{
  "num_hidden_layers": 11,
  "num_attention_heads": 5,
  "num_key_value_heads": 5,
  "intermediate_size": 640,
  "rope_fraction": 1.0,
  "qk_norm": false,
  "bias": "all",
  "max_grad_norm": 2.0,
  "decay_fraction": 1.0,
  "doc_mask": true,
  "dataset": "wikipedia_en"
}
MLP neurons of a small language model. Each row is named by its layer, matrix (gate and up: input weights; down: output weights) and neuron, and shows model dimensions 64-159. Each number is 500 + 40 x the weight over its row's rms, rounded and kept within 0 to 999. Numbers have three digits each. A neuron's up and down rows have the sign that makes its largest values positive.
After each neuron's rows, "fires on" lists the tokens most often at its 100 highest values on Wikipedia text that the model never trained on.

L4.gate596:466453425514435508551536467502507597509490493521481497452526449526524424473434535494504512535547504482507467573466398446455519437450449549564485504496485442471473558448457573504472502488481522509495461509520536532456468443423462493489481474422457556467519465495457531519471462471546500517
L4.up596:456505458492479537485384559527515563479482465532479493455460505445578483479513427554452535517477495514561511498511502594489518441518591474433497456513437475502461495504427544460486512493496489426512540566437459481425462554547545550479519498540519564504531495520529458530502537395462526542
L4.down596:434515526562465474433515487456523554496479454509473523473519539501545488588403518535501531457439470419494543446418522498509480494499502473488549434526455469532473567460500439515528463503512465380506484504460444502477436469501538454491582450604547535521522496545462469510526584498453438430
fires on: ":", " of", " |", "):"

L5.gate591:481541495564570543403491521535438478484488501475524551483518547464577461476500516489556505575447515551521477520468471491471504515495545522469465532476460492537441526485579500586463520547497522467530471475438572524503498476552502429464537453555475433472549472544516548506507496502439512540
L5.up591:515437501573509501551409547473520491528511527419510466457526447559534473534506433509529426458548444430443520555490476573487494527443515507519526489539515512485486480542495498502491480472509508523404545407570561595469571539480470462471462503520501498451523493525547575550511537465474461543
L5.down591:581471486484487449422453502480543512475534431525559514469501482523564424456507505519524530510474414562540567448467508459421519441544481478467468536455497490544470502418482472519442478588526500560504517471454513477557512474466493467488439514551494455461493485493473438515404479530504465474
fires on: "m", "r", ":", "or", "b", "arl"

L2.gate72:539492551514545449547483482561457543498520525480524543470459500488528489499471504507444585488570583530484479452474493504390553523513496538526513500528480506485460572442518596513477472426478481455535504559428473415472522495488500469507480489476506475469526409484509506545491486610504530520
L2.up72:554460510494481504481548545580511529553472496490402413450471519447495508593522427523476552465466464481443539514505503504460496435567507521466564468503478477429501491487524450461477492440543523488460413511514461560472515457494532463513505514507533539541557544538471434519476527503533510552
L2.down72:490463528489476522576488501506526543441506484529472511424507493510558507496532430486445515443542468479525551546582478521465503429477508493506545452515556487464528583488536596535478419450504487500476437450483504541477562473434529476502483506565485608539546409522473508580530426475495426477
fires on: ":", "b", "–", "u", "id"

L5.gate140:566510462548499569433567500483499518485537546512514548520505515508517548446522507536494488544494479587457497548480517529492455493511499437502451490454534448473470474462455441455426483512500532488547444429460521498512548474444462535500449568496490512567494420443522514488536571449448390517
L5.up140:481540546532448504553462495549520570493517519517570503524484483472395512470520489462567450477429530509478484537480538463501468497476464467508508479601541485539518458511525514483421603515460500553521476483530489497535539528451417481541504546472529531479528533529397528427499509507468513464
L5.down140:511522538542455532488505541517473499455487489499583458515516480539497506480529470529583531542535542487511549527523528453492535558554546530494464519542505459482497543478552511432470529509518570452526508507536443460477495567479580497528489571545491525505536541516498500408531486476456476461
fires on: " announced", " allow", "ed", "ing", "if", " called"

L4.gate100:510562484492573544530510470551522475488494565538543557529460518418470531476439483467566493582482409494511437560526430501486577470562537548513478495498512510487485461533503490426531523473524525502541497518596536501485562523490482483442481432470533462458517469612466438505483504497522465491
L4.up100:538564440524478601411563471540538503465462572448538503491516504455541517470459529434423480501463505547483464556522461492531492457532490559492563504542506527467505480519502494425519544532560505504490441528563480548522551489498452442492398477498523422469518481601527479514523525542578432472
L4.down100:595476479492471475503472460402477531514570408500499520540603492502505456513540552506544507578540494532574497397526661558489481512451529511468477534510475494480522507473536451453424508496427436562598445549478533501487490459527547500510522533511460574535451516465542490467528523446481469543
fires on: "am", "om", "al", "M", "ag"

L4.gate587:485447448493513504562547449476559482512548561502594467574479484516474518441444531520576428520481497512512494540571578476499488513428486521543495538516492551523499497487550489529527505526533553532468499551479440526480526528531518551495558453516430474483539520479518511449503488484518415467
L4.up587:512507465493503572460438450491439512488467499453530510490459498457517482498523521413541523556561459507436499550455478550567490478543474467482489493477530539533484477532477574538482470502533510510521452482479455539450517470567514504454510620483522484472428541379518508477595553500548497563
L4.down587:542463444501509545507483431564558485533501507498535462543489440498477531464511508469487482472560435487525489568509605514467464567519510517482504531537531516509407493445513580485510483562420484501503565572488478470527468500492493487566527466559517476480592584539505469437532473437517478482
fires on: "v", "r", "l", "m", "-", "end"

L2.gate532:581439533452466453493589549530377503494465562534589533490481589560511499443478524483538508516494465550501472505550486516535498462547468518517489494461423435503576479456483521554470520504502535468443473407458524517449513491459521522517481462459439582422521494518491525471504476462554489517
L2.up532:502558552558545523461489512469506442580435484470428470499583529470563536452475460568489546432415472410498477505467519481557600391517545532511543574506494410506485497519514440490433495480552527474476547459518569547516541551483513537461515528507525506517553517522522484463525447464541536529
L2.down532:439468560529428496575490554444529516447484496518526515488484460539503468429495524430445526509448561508517536549488533543547467486466389535537515517464526556526466516492512481439545507487593506486520523495576503485599530416474532537538457484512513478490480522476468513498475473465508473492
fires on: "al", "ic", "er", "or", "ary"

L3.gate325:519571559551498505465510555485519598509519529527508440498494503525412502506493461630485474469439496530534524445479530456488469514548519512502455474490487567553480500463504600477501445499483508507500533482496544505531503548485605485476450490535454439490492392532464437579524466472497533540
L3.up325:433514472511497483558515489461453557496542493452445514531452458537513501552518521498540472562531520420496535498517503476471517480482420527524434473474456544481411446535493516472514488494464503460461478507489459446412493581482537452436513504492457396560440475513501493577578567563494430499
L3.down325:445567482588554496470465447490553426481479516539418586453467460513469472589538548487451455485477486497489490466419454487446560540412518486519553558506511455533504508414482506585430498473486563605532514428537520570503530489502513489454548544475495517480553462524527526523551497485531593465
fires on: "i", "id", "\n\n", " of"

L5.gate119:522510470448490467513480508504480495493501524445548480485513477440572483536383461512507477476465525477468473453489536555574509488444465555508471483502464488470495520437521496527488410550427517479571527545514558509495523528444474495473435534582478502555490560563472509461562450498560510506
L5.up119:522524518560503511493487529495395472475516547503469500485534504552449485423529503491508522537532517548528526460504522455516523524459496569503468557513443459475465392511557473480548508450477468465489476505452524481454474496449515510528481498440555463418495491514536458546561537498443428420
L5.down119:453447582487514514524503531478543518507506601501449535546534496525435538422467498481518575506551523524541515476510443475518526421478502487528573519519502504493422450467462543394521557459519611506524485507499538560513479476556441521517508527481486502463517397486515517518494494593514516512
fires on: " it", " that", ",", "re", " and", " This"

L5.gate563:557547454409502504484483555564478489434549529540505509447494513584434466533471417476468483483519509516556482465507513524525500535501462484499432514511468557452557571496522520487488508475454468547478455516477477507511497518506520498432563549462502487500543474495475502528526514467466507452
L5.up563:559515515550553500583480526487492476551514537537488510502451532484487450513581450519480503454530552440403500474556553524441494482501496552485484527515470479563626562535489488479487493524471532542507513505529509444471518453477513506490457548530460397472494506542545475507557536481497486617
L5.down563:527551513502557487513496529512501451454461510555463490527526572539528524490557481516493437470490432499529500485558551419507451475450455533447447519488395539529516563545556455490542557429482476496535417476551505522483519496546572551484480541435513483534523446507497500535552471451416504561
fires on: "s", "es", "is", "im", "as", "ep"

L5.gate255:469472502526460519476509455487491487530485502436511535500489531558501463531462478506475450493440476485549538495479509466501538447432435440483479543530494442586493376640509525503511508435520465499463465460440507499492551524478475424514491497495483517525461520572554436560529546502454542436
L5.up255:480469487562543484507434525483453605481519551493550526570529581504554462516434588496505489608475482554470535517517554539524510485536511509488564554508545431495474471617465571562516531453482503487464504470485470505523511521458519467481527562465506515500508529494499425509454527470492527598
L5.down255:515522488448491451393449549453498573558535495474490496438551548496536420548485605510491494488537465509470438493533449515503517473511492564439401552449487495510533476472525571495490555488579471506511472476522482457518519528554466487520454461492537507481500499562404519551529535502524433430
fires on: " of", ",", " into", " by", " that"

L3.gate48:472519456443580543547505501489436515551511508514545547469513509455475529495485486432474442504503535428520443465452422569496520577469529506564504493501454475524432420460473534512429522546536533512521479497538487492563388596560482524554477486548462497566469416492476452515489492447509508512
L3.up48:508493531493498419523503485494561463502557514532504531462546382506484519577467514457467539474579492495549489486485425488509509488494496490463508508479488485519534531468502505520465553520551537530468469519476541418565458487511488465445565501472484448537543466462485473378585495501501439497
L3.down48:492550504572468514456478484500573511392461419465508495444477521493471539476484507521494502476522537460507485528511579506536528466545536454529515535496592560516513521524455518481538509478495509550499449479490498505494484525617494473532432489460502545458511457385486568504486430433524561491
fires on: "ab", "===", " of", "ons", " |"

L5.gate502:486581495439396515561423514466459502530513527535503504472490512547499478443512498486436465484420458467488517492489506474466511488552450492496466439532475554529474509509517515439415498527517510531526522552571508502545515546487579533454525527504553548493497407457473568506506475514518503525
L5.up502:488442515497423504435498494513454544488557485513459531462423459548471456508531536538445387550493499465463419495483456475432465540524546517475447485540443551550440493527518512478421427500467501613471464542546551526540495491546420471483503466490488524453516540469508502609529504522457484451
L5.down502:497497492535450505465527526510465591512460485497418465475503454517508478476477498466497485491482539464538390498534406439411481481505462501441501566568453495471529482519528492514495516562485437525556455530488464538476517419560526455420519591466521527493508486459539517619518530512498527523
fires on: "el", "\n\n", "od"

L4.gate205:501481537442493433599558506544486558517535479507491406479472485423555473484566453511444552475490513541474485478518534547479559515464516573518447507468442421457477486534534501502495527424464550494461435519512473462463551477457561458508520498547523515407495518488500515543484497468486487502
L4.up205:522513513414444533525432515591508514517460508463571524429482514483545483502455464575428547466524541435565559510545501511496502576482543481528424421532537452466472481493565487470523490403473485526509526471523531508503514476494601534569489529507473523446482532550526460540474539435455463456
L4.down205:482504525560486510558567479496575529507632486478472482465528521559506466499441449517492525455495546488460496499449442494532509462521434524556553560499469479518530575498460526473516531445538502454497491485454504459468530497487440475498518542484516520473570475578467471512562470503494497505
fires on: ":", " |", "a"

L2.gate316:515503500463475524540535456502563465479468412538510461484460514538472471546541476513545432558471478530434531472483550528478509525478537490540467559525425507468459487501458400482533504513527509442446543506541520521563538483570440447505536460509455505470506562573536504497494574496558475550
L2.up316:496525454448531506606539448500523537552525494553503445489553400463505476539521494517493479554479507484508480480510465532505553496470515489491526516463489466399508450514495554418462540436445509542431529485513503543487505493493508457523493526487493442570447611507552459492530502515503442507
L2.down316:546529424475524523634534450428487460538474458555457482513541443548473473466518437503484588515458515460509474553553484521498512459449514502453539531470523421478420462490477526477463516433562525554481547521493506506501474491436473493445481498485497451516515595523572518451505482535456448529
fires on: ":", " |", "',", "):", "ather"

L3.gate498:495447478485515562478439544496555522507514515540471460562497551452527582534444468546463447497548503464526478544411455484519402511462542474467547542517478517526526490504492490515496462415542408495530577445507412560504509546451504528465546479466495508552527466478482499531421495480499567554
L3.up498:437463543486466516508542520525515528446466523450509482480483549518500507574499564450484507515498489495514525516480474521443494526447529467507474497517518463530480525550516497505456444538458532445525537548499591567492486467449588519409464438537472520513492518512463517528521434556475457498
L3.down498:484530549554418455481467565460517510495459563503496491476496490531462425463491469427589552501506489542457492462485477461461567545562549483540488516588561497478423467574536463579476474457484520437462495490471554519552547445473522447497512454485503473477488536454525492435508551442489509462
fires on: " from", "ad", " of", ":"

L3.gate299:486536430517410573478473558571501416495548506453548491658490500423436477516482506503418555523538530505516433470557461468509552476501540503462526434591588468503505500520489472487469542437516403526559501522453507551559471488558490526491470432498552503500481522486542485503551468513537500514
L3.up299:490543535494487536527559433410452557423587454511565472491453497358527518555492461519585451556474477505580548495528525476431500498510464544532539476488473529533551436532516478513532500480490526467516548512515555494532494527537516518480502481545477554476541505510528471488476547567521487571
L3.down299:420490508516521480488498475456493522581492426518518526467481531500486448500497483492398466474516509477434440490512533457529396461571527464501522578475502473508400537509433453472506480472425450472550465495487500501515503455510494452511466560495544477540511521452513487500541493501503583455
fires on: "ack", "ad", "y", "ite", "ark", "ab"

L2.gate5:475520466515516457551555511447524461496544479464468588456529513471512483429490452576522539488450512521504464499482511519492507588505527445541474454514447482533538549546512507542540505609520509575579555514513564530444500506474521511536551469497446415516436509548487470494519429568446402508
L2.up5:498532539467495518509515555506465452525506425490472549512560413615461523533538525567443442500474485425528485511497428447509508525490508489491463460457477548512556522480641541461545522454528443450425497491568480486529452512469468511441496543509514507483508436506470516494528524496495552545
L2.down5:511548459569556458528513448462425573544552501478565521516428542484487460482474481569522540530502468528470517460516479470469497467525412494518541491602454513559438461497538459493483527580487482498504519493432455480573489449509525462531509490535579563508492493548476444496543457511464428417
fires on: " un", " Un", "et", "o", "n"

L5.gate354:485456517495503473535502495450512475493478402566558469469480568443505536479449510498536540529483454553488441527450467531554523509448453520500461488464495468484496503457550491491444484463526451505538482530481554537523521522508497510435531509400517446566490504526510481517467510544553494573
L5.up354:584459541498483422549444542437492510479454476523473448460526499483529468468501481465491511492480525533528476441547475475464436542461461483562458519477544460508443472462508508537491462439477459522506474440484471520475568485508483510541539472476521488506546446547522618520435556535416479489
L5.down354:500487482489406484516555558487499478494497519589538480511502506493568544485541442491522507466614501462550471436479523608482474456410495533557477522475470507474498515523486516540473469480591419503510469419526467524560557461506500591487442473461437417531474505440532530560506585465528463454
fires on: " me", "os", "re", "r", " re", " Or"

L5.gate83:496489426471448490568466555459462559538542521476517483437488509472499475518456456537480492472487501493505510453440527504476434527481504477501508453520524461510527558494608569500405510505434552555524445616511426490523469449461508509488494530515524505461552534513461472495523514513503474565
L5.up83:492468495565486573550465496466476444547543544501444549462493491549472539497517493513505433540511511407405473484408473433479571529548520553487515523467506452513475545529477462485493530506516532469503445509464556489526437472484573433534548465497452492548437467521545521482491477448485452422
L5.down83:497474534461522509582515516438448479513557537463439562429487483493487452485498535423496506546472524491506429547469425530572596498540492535481498473478491491465486501557522480575413579505557518491468473505459551515548481473536459493452457528515579504515489506521536486471491502430520507493
fires on: ",", " and", " of", " or", "ch"

L4.gate206:494512510475504489483574500467446468572398486523540529506511436554483517495434535501494514513413599434411565546543497517461537459476502520542482541530468494503524506471501531575452543519461555453553468513477485488549453509492538474466573508479442503524468480539527551470557480490541531503
L4.up206:572506473503491432447592512488467473584467569553523426485402513531493494448446485592510518518465494432473533500501514547497422434452495468537517485490501500491565516504480499516460463503458530571418552439422455554525499461499552477512517435487501465478524458506460508464522534423499516551
L4.down206:517523546564448482517531474488478479492524545486514488514489491565510443579515433566462502474445527419542549511503539533477513487543494604510464562468500458518559508488476525477532503520521513498523488514502539592492497450489487519490522427520523459516483484458516501538499425522437585540
fires on: "er", "or", "ud", "ed", "d", "ro"

L4.gate390:531571409485484467415537492459483533483517407508465522511450443509472464519487430512474555528516477523458497509557539501524488550506501538509466480496492536490518489474459615520523507551483514462426475489521485524527503562525527555547443548461467490521527507541549510430553465457475482453
L4.up390:516531542497493492443517533448509489486484509580521531442436520463402511503501484462452503498469530471446544482485556521515369569517520498448530460475455513571427467507497489490467479514563499492491538480518423512535461588489519509560444472511567491477492534586571495446528496560482524502
L4.down390:489578473545504544484518576497477473570460453583505441472467545529510462490466443473455495445481513592477553476528524560459456536512442513509485485438481554566437462511504606542463439494503466486547501433524511418483514589552452506543585472531464518532488526514506477500481509487491467506
fires on: " that", "ing", "ed", "es", " said", " described"

L3.gate622:474486548450429544480435516454515513502533535522476523505457548493528480520483570471468448480475426511572560558567504516510574501451478481575480563486508471400412527558515537483450391460519539491491492528485523479459538451477527518540537551427438519532450478553557537464428475479455487470
L3.up622:459494519514475569486520510507433495455529450457453485503502494468467508459401533544535427507435479422453492532507494467438503440545511452483531487512467479489497512571505490454481410555541585524390547469510474552504481460465562454470549580523480544488419452477514527449441507517575537500
L3.down622:490530551541448377529537517425484538497461519528521462537492486512491541440553533483510549499493500533529463533552498471485461468537461554460512527477549463541487490484490443453449529557451536510520506437531468502482537530497526502475487561486459504481416436441432435489514497501516501527
fires on: "or", "er", "om", "et", "and"

L2.gate354:459603503463544498454499529469478506510503498458462554444519479527499526541571507465490507448500506512444491487523503496527447460452519482551544497587469496548523477487466499508461526454408490561488483499516507503505474544529486469485453543512563500553522475549537541540580501477454513466
L2.up354:428538488483478548455440521540535449537483434535561540498495423482526480558540426513448554540549469507504477561510451488472505538497445527475576487473513485499514470457503486486410467477536503463577588510505519632545492412468469529508483517461503474456511523530528493530490500510519525528
L2.down354:437488447516524501464481465567482540544447480475445450457480500483506506560440526439505518526475466488442456497520504469477503515484522504566420553532472509521530485545448550501481471451489451587554419587520482493417502495500465536452465540537594493484520489494538493575538491501484510489
fires on: "\n\n", " (", "ed", " $"

L3.gate148:530506511478484424465492523481532503545531558525473482478525443528532466500558517545546456436561532527503431527468463502441565489497511527439532556511481459504493464489472438525391515511509532471507501513548466446497499526463539530408477462544483540474581544612561478530568489508511526525
L3.up148:495485539501478450463539460422486524543529505469458425521498475512558496554492539575470531520576563463523415433509518546467449503440479499487514559429478450543520467480513496536485506534401460486505507511538446452559420500465506510483551513500459537474545554558552471583456564496576428505
L3.down148:520537490593470562486535458430507557493480484540429462533482469470565565536473529594408483548492493462571479456567450477573524562519500437480407551515526461539509514480506393547543496496492488454496494531510546578518496507471502546489440462527519515472545530561499417551557468534451454462
fires on: "at", " ", ":", " |", "e"

L3.gate430:511543550579488425559438498513484497546486536390503482526440497531487503475548479461540501546544469508487497561507507513505504460562449504586502505573482455460482424424505515462591475510514463507553528521500520582497448475465552500432465531537492587471397441498502510492527479574510536568
L3.up430:458516561592466496506455523537484487423582489436457500440527466492551468500551577491495502475559461507503436546423450522480467417444524472482521472500517537521545468444451559508446462510517437509533487538489502476510522487498518531594554542519499471476362488509593470433525446490431485500
L3.down430:531594555558477438586457501483537499509468511464465541497520531467517535569523492506534526510492571500533429436548448489480532494487438553539522464554463447523496508405470549468531476494523536520513489512475472556488541477526541470488500533468547530507491504461531518592488526515548453554
fires on: " the", "ct", "\n\n", "act"

L5.gate446:467511434436542496539522488533534523564511436524498443481549499539412508521485492456461460444528448504456501508570459482515488493526542491521542489513460457482554494445577493552509567521519515515518512511536475495491457503503510578476473495537492496495492522579428474569557448494516515575
L5.up446:522585549452470477522513537521534535590555477510544472462488548486480459543467473536512448444498502491480507430530496513490456442495518442551516450472488498399512527534547509494452533519515466498532507487471511537473540527486477486478474525510536528581525562639545418538520503489450487559
L5.down446:493494429585450508547483464540491521532488406481552472437536402489566491548494505649545563430589472485492462491514462478486491471509533457528574523442493444475496515489531460506465511527475517520548464501540484540496489516465523533519528560604538447514540465532508490527520512497457510559
fires on: ".", " |", ";"

L2.gate270:597428527449502504505474527430532480478494522541481499487525481434494507509595535485511525396522475439512434475534505550474516550535533528480481532481499438504536498513538540465557456542503616464538468564549511465525487514458536508553477552504522531513464554531509463590517488539546455446
L2.up270:440424526551507442509460481544490477540479508478447511457444425519497467462493506521560478542520508473465506568399510474511483540474460522428543546491492433473480405516527521524512538490516525512459500526503486502413406512538518542488477471491570487407508479482413628519511507479494528498
L2.down270:505457486529475510510534465539452495488466454497557474457540413491468562464498453461551501487528544543482509511523569442447568488436574516477522458463551472501504447495508548552470553493494484443535473398493530515512462620454476524419489423486541543495459466504451587527508522486497485450
fires on: "ing", "ation", "ance", "ment", "ruction", "ic"

L2.gate364:391514468441503502476501512481455505479501517453506437570563521589443500498538525531492502501537506486542475419457470415486441454487463500539491503483536509467475535493616530539486467544490521478571537523454490501489564416545471462539458539553462478518472513505491532443548487464506594463
L2.up364:476465518524408505525498557517495544469476461512561490458492526533456525534475463550435559445455501499497529473492456496489504593553482494583521517541488438453563525462478500504543488515582431521546437556461539404539521492473537597516525444531508464464522506505540497518546467497444510456
L2.down364:465473571591516540572524542596479504466537519548478404461504498547546534525481479489470556454472401478545446582519480542533559475499520445505546545490484476484464549438531455512501530477501528524554496499497503571509471526497539529502453462540556494502530511412493466520571470499524520472
fires on: ".", "on", " /", " −"

L3.gate581:525538559554511505547499507496457474494420499464500527503476530458525540537433479531517474485458456478489512523448479483488468501443408570471552526472570474462512483528516456513460439509505417560528457444480549564557454456477447506542515504544486557515465515471495477590478450453508530495
L3.up581:468466476570550483430511502467521503470499516528537514508450471500544510557445556448474478529473490485471513494496574519530524504497596470471547513491576471467512571537492597557449516474511574504465473487480495499463498424448521492436576539494495464551581492441502516457526558555527481488
L3.down581:501499502550490518476450551541482502487528482443427505426507493481497540491442445555553499499503443557461515484519479505470503525463564535523504458508526485462515475472508515557483464503461553484499508473516507509446441502493447479548497528532450494466530507438538459511499468496450518553
fires on: " of", " \""

L4.gate484:483478435471558523452480437472439541484470592515549482462415483508512450581480442495518496503493529496419545474510449507597546527510461474469531488446479487464451548509492446534440465537424433461516479470497457518548502486506496488529526541569471457550475512537472503544466519467577556538
L4.up484:484467542556514523472480594442524545545473497530604518546453478478557501486445497450429582537503504454441458418510524442443541481525551479554505495476533531480505470468519515518541432445526567524534452519435499470552509446466498520508431501560508518501467516468491593543496513491452507431
L4.down484:441505518505429435533488452577498416471493470470508564451507505467499487505473464532528447460424431474521472473482464540478485480533539399559501492435470512499515465521486569507465530510564488470418524502493526509552493509477381442539549420486511568528507397474476496486541477461411427547
fires on: " of", "'", "d", "ing", "id", "or"

L5.gate52:563514549493557518523441495553497519574559471526484511544465513475473449470468520534405519562460502573496568405447481423503523459497524559514480531508523510502456499568556450452435544526484498503587411506508475450512534434529484505472510534508513509489546453537484539460495479538530501534
L5.up52:560528509522459503477491530507492526406530501505482486490474400569586450490531586473398485518436472547524586520454522515475536522575501443522541518449506509517506546538437548470464537536506495501454557486525460522548514456486476485538493457458462486500397526521506437568548580481415421430
L5.down52:525510482498458476557526498555539456538490381499472495438391498511503442483526434446434519538431520457465530523491469419489537438516454458509524566489492472512537467496479516492428540579503507525521536521497521514505510446502543428460552492510493486518420483515492476570548553464444528441
fires on: " |", "=", "d", "om", "el", "im"

L4.gate547:545509520524430566510507463461597503439530518543509495498515527498492448424497510523416482513516490526430484524507484483447469489502530452493493501524470497532441523415496518526454481438501495511460473511432443500504537461513480526484533541553442536515484481545547508465496475575456440464
L4.up547:531528487539453542456566555456540494508438516511530558455500437477461520509388469451549535488481485521485464497453544573590485537473553474457484492484544489543455456556517530499458575492469510452513525440513508496540491510541521580516498480491407529510513533488541510417525481566505471510
L4.down547:569590476470453518499427579484503550460471425502483493455478527527522509406498491528462460500482521533490538536496461546378456502530566513477551535516510479495470510421526501477534578468469457512497472479434499468470534489487532518528537551480469589514513475549484551453524496450470499496
fires on: "ing", "ay", " that", "ed", " said", "ated"

L3.gate288:545532536510474535531564575560564507518430519517564529562472469487461464451485519523492514481531449551447513490407608557508453533496439526468521559492540579601516556423499470456517430506519483484520548431477488503537509508454513548492432551416457494478507545533476473469512577450479451525
L3.up288:584567502501561570555540517508539560519422445503471549577508502480475525436469462441484522536498478511446475482497564562461452506491478508457538480450579471516493504441482473432473474484496511469500547436490557476558571512488585536516415486473467552572478559493531466435380483548492472515
L3.down288:543600458496519552472508527503495554445528441483438413511490485564512464511477480511428616550532529546534520579465461532530513465547541533507539452476527425528406454416468615502548474492493519464524514458513506419477420601561547572540496535506492532526461511506511479441433437487484447515
fires on: "ed", " described", " out", " that", "ow", "ized"

L3.gate270:417492532524399509528497552528436500510533483492487571461421502485478473514479478477525496475465484534498520483503523501484528524582507474539512485552478486558498455545492460523512526512488452539517499521579575523509548465600543550418548569494561479501513480527472522548480492586610490495
L3.up270:459463485473517421508525564474509475620486495555503478453525526487429562450519490479425441528536551461526531488543538526417457503441394518446479509479498505519447468531480436486463474385535464498462527504503471502528573505568535583537467479547467542438560492477479519507534483547497550531
L3.down270:519479542589452488482425510522495529565470538516456446534484520479432472394495500496484484436498468568545486516508532555490479534586439479517507445477564533504529505563520467527475521506456456451526479523562525477583490454478443571482441518477495540525478449503474473522542485476524530441
fires on: "ly", "ill", "0", "ily", "el", "all"

L3.gate104:485499499530459504489508493518463471525513507483501521542445478528453512484503501463494531487509488505353573493496499442416567488525448472502527479540602497514562479500482497498417439508529500492513454506582491461512528517494507486485550454449506468520558511506547447478496525509473494474
L3.up104:468491516491531514525462500436559460560547407531442535506496535451524540603548431506434507421510503492473509517545451461561476433524533519473515502566572436483485524482504451509410518523537507467563496538452517478487536516449523493581461431433468494479589462485546478479489474517479537468
L3.down104:619586509512563499501515466490518496485455579476491513525484429517493511567521518465477429459469509472523458479464485552522441546482478431515589438504482552441523410461502491452477460484528521508452446477465602498530540515518456585509527482501509486534479458485490490488445488524471515515
fires on: "==", "===", "f", " inv", " coll"

L4.gate26:478540495495466451422444545469490461532403515583565536452502472535524469472491519462482513529464496451463464539489453480471520442453537408531434536554409538468479521569493593539502515530564492545564500493487574524549512530535459535508508506422517467444486509509458454426483457473528470527
L4.up26:533447540556436514536479514539554523460493489528448505510525482475553481459474514486525471512510480461550526488503455458515505487626536530462505539484508523562497489493502470470530508455402461500505527491537532510483538494543483488443568465551489510529486454587553461476480527498525461449
L4.down26:557415557508518517554550506561484573486500449552423515458474519465525486447571510481516460516450455501551514483483550487477526564468508552435545493496521491438468459472561485422508511524490475476480455491538541526504522488450460551521506515479521541520473548547538527491516509545462518508
fires on: "il", "ad", "al", "om", "arm", "el"

L2.gate59:547522435561504495555515447564483527417423518450510522519555517511585542554534483463430482516533450492422560487524528565471559566455466533483510522510510468459514478511454503498497552441508574475482601482536526520482558586470449486448529513492469554506511478512533558561538502450522518573
L2.up59:491426560502457469458506516454465556544523490566531532471523459518527448477382485603581511486441485515533547501438494523495469527477574468521520469523447566568466476485450397487475511438424516477491553484514446581503438490531494514501458524552465574495509536569470508473437563463447468494
L2.down59:528459490532460557524472546549510509499565479512498502493534524560479411489474414526487437510452500460495540475478478538478474457479502464537541543440465428465417545526520511527498554484455436469483493371476459546524462548464578439443525487425547542483502494452496426447544538503499515525
fires on: ":"

L3.gate200:460433527522508534532458451512501506509493621524538474517562524469487501522521521519526484504465544581497511516542520485507444524427556531486456511516507538535476489528496533560493544530640481547436516529501488512508516560536495514494454458612449473438548456482514406485539447517456446515
L3.up200:589542575537505490495453575505526436505497525503553498476510557577500534465515482475572570483530535551521482574490394498546502475498506440536480548425515505443555530513495497522418486513503436503496526534491536466470438536540500479527500467455489551514540462532480444544499465540477506445
L3.down200:501525506555519474546525484474511468507528440518551471475563491509513521555478507459569491482502571527556599511474520503442498472516553598498485468547497434487456576455478526540497479508441542485519493522534513401531582403510472493469473493538535450478581554463543467468459443533496445467
fires on: ",", "m", "-", "cc", "009", "02"

L5.gate459:527486503477479496457516499524537444464446536459518444445471504538527537518483472433547510559575471571496465520557446462442511544517534535509541535518448483471446492513503496572469495436570495442494473582500470522524457467526527470446511542539405499534479456449492514447429444467472583544
L5.up459:498519465553536511489492476496438564488575596439511489480534502511556528438530508534508464493511538394495485497553500570489530533433529494502519505456518585460469536535474500515524536485471493514486497401603518575495540517531465501495497499490508481508469482525514507496537539491477507505
L5.down459:489507564508534453454529476443480487519541443485528428537589481559565460490506535485524472558515480454520502535545515490574463420526531488448521459565543519486453529499505455530518548513470480474480495541496482493537478521542455477517602440451554463461545555434508552571439476484459507515
fires on: "r", "ian", "ev", "d", "ss", "or"